Weights of a small transformer language model.
Architecture: biases, tied embeddings, normalized queries and keys.
MLP neurons of a small language model. Each row is named by its layer, matrix (up: input weights) and neuron, and shows model dimensions 224-415. Each number is 128 + 32 x the weight over its row's rms, rounded and kept within 0 to 255. Numbers have three digits each.
After each neuron's rows, "fires in" lists the words (lower case) most often at its 100 highest values on Wikipedia text that the model never trained on.

L2.up286:112182155084168110131120090079163101153089100161105151154107081135162133105135086046204115125154117146140143168105124115101128145102170129109109084097155099142093122086135098137121124116089126143144125149113132142154128152104126160179177161173239161133116105129146139106157125076138156158056141129170156122099145063097087125144100137219134169101076067111153137097108130165090175113106143146131085059150092060153110158109102145155119149123158128102138166121143142168101154131058144124088204170096127160104040158138095119106123158154082113105164108135149138160105142138138148173
fires in: "nl", "no", "yes", "block", "view", "satellites"

L2.up983:114105146117079124159133196095158111144190145114161119148121131125056147110153164101091077159150139128117113127134140108095180143078135114151147123104140098153159143131106114113132116102157147129127122120132149138135106123089166112107090110117156066100115113133155165084134130123137115124160146094158121106143112141117146096113177163082098142104144145126111144093110159160175135165178087162107165126085148126170127116098129150176181192169059088062126109122182126107151123156141157132172150059121106135149197086157148122116127094133091185116112091129121217088145118144111118127
fires in: "world", "european", "french", "south", "saudi"

L2.up317:166143197152178154166104144091139114164226094102107130079130150121142136171125131127134066094067104100116171067141088145141131061093160171151110146119151136115112152071156101170097115172156101127070149087156105108134057116128111164131166130157136136139136192127123123083117172104107122128182162160150170140149108114190079098169120169145145176140126203109171131118086099105127091089131117095126052141107097107190056123144078170132145124155104123102147128142126122161149251064175133079136098100156143161127104135093140148131108141139075119100103087152100133217162049081138104117
fires in: "house", "york", "massachusetts", "design", "paris", "hall"

L2.up1620:139103146117089085121176126102167106165145109127115130091104097033133130146088153118215131063127131134103165113123155141167127118196160185132139116183145124104107130147150162130146141096059166167140123156141099145128169125103072135108132102137135093154103165121152084129120101197127145117159145087113124123110114148122146114141112123078119084085122105200143160146093128138143146088189210110099109129167169123118137199110148179117133144152192167129113121167106093139147126090152130162135079124145123141110166096094103167104130159127061094115149055105138107115089117125142157112
fires in: "known", "early", "signed", "oldest", "continue", "designated"

L2.up1286:153086144077105092184139121093152044112076152187120114073119162118089110130161097106123138160126092101195132099170113128126045128166079093162111104093102122132113086172125146156137086171133143135151240128134113136086119103103129110069117097129185165159132177165133112139152130125110127121135098174147163102117112172123196065135108152090092124156137135136179128153149147157099071094139172120147063134156139141082157111132119085071109181110177156091119138138120112163162103130187108169090148149123151094136122108081117154119172098138133099136150088093184157117138123108150141134
fires in: "politician", "ii", "tv", "television", "satellite", "government"

L2.up1926:165146135189084110135130154080205159090157154090112158079108127147126168136109125158150162139099109107158128137144150111029120121105110100076107112111162178133094068122077137102180131160063151103134090121221113085174179132078109091150151103127158187099193128150093110104151149129142112094110175111121139148169125123156159205114108116134110102158163169098120094202126121110146115109167198132151146104159144163154123134092124153164103122109139131136186052073137093073209119132090093138131142082185101073047135195113160110101129096150140101092170129134120155121092131084102143156
fires in: "total", "general", "captain", "contract", "prior", "incumbent"

L2.up58:172126060139101247133166191139107160090175086099170137092078087102139113091131124102142096118086161142131175113131093125112131103191143138082116151072049151093138158133100127152135139154145095136103103195131143121145160132124053102117091185129141117130174074151113095084164117128145158146162145141147186138137095120150069152129153098167132139104141133094173165140134099040140115105130138148104155121143189071111113163132114148147098135152158113135164146123133147100178152169149152124181104146122111147122150107136116122103159114110143157051199131120134137155138103095133105182
fires in: "would", "most", "first", "often", "had"

L2.up32:092163117143123082078152133135129084113135131128140112135096108055099138164143112158076123091186122169115116147138191164095152117149114081148107153088125125142139140152164035090154153139152126131134135117141090143168157091151126131132172121082145132133080087097149087129147109172126133065082166143167111138124164152125133118130104121082111139128136148087144157094148126180235189120086102169178133093104098140094168102158089124122157198141124094150071078104133100175154092125144119072126140150079164122202093178124101068157160110166137121175082104136120136117137146162152122135
fires in: "university", "research", "production", "academic"

L2.up1693:098137133181075156137131139105179133170133173106089141047102178151178142108124114100143142114090163085085145064128090150112153137125115163118099135138169122112146075117119100127137168089130179165107141111093045105136159145208148179105144129098133124118123118150200101137109147137123124124152048103143088126190166161126117047124138144139095074153168115111098177105117128126109106163132155094136108074083114108140187140152135162112115118131113113114099129126187104092106123147075064088149138162170058165169102153090118095117124158181120122129125097123117097144152113117191162102
fires in: "founded", "owned", "established", "created", "formed"

L2.up586:190087126137114130140146114110116148097075134080088131146061095158114137077109124157095093145159137103119141138042093127069085064114113116107155084132126189128115187092107120136142108078107110150128161199097146080097142082139118116133112109092138132154089122087151165170160145113172088148160135146139100128116081161109091178152112116144172107130093101145099139142187135148094167103104105094121134122195042142109158110146135090119156184113133159193165111097119133085131129089188138126112110134120102141129141072131136137085176108083098090105146119090086118137128089108229129137
fires in: "who", "having", "whether", "how", "which"

L7.up1678:173129128150152159045089170118091140105106158131117140113140134137102101085089069095183075143168123118161091114170143116092055100079126098138134126089144156120181152164145100123123138097093121134191131141166170200132177083182141114173134151139175097109142132033065123068070127128138153094192144149166093142184144170082154110199102152120105117129111142119116108094095102079128084134062154148132123166151118100122104140160163096126156092100079153116209085129097107155149131103085184088117128085122097043128117147137151201121143177165133149114082124130162140147146140132107169147
fires in: "public", "international", "from", "national", "private"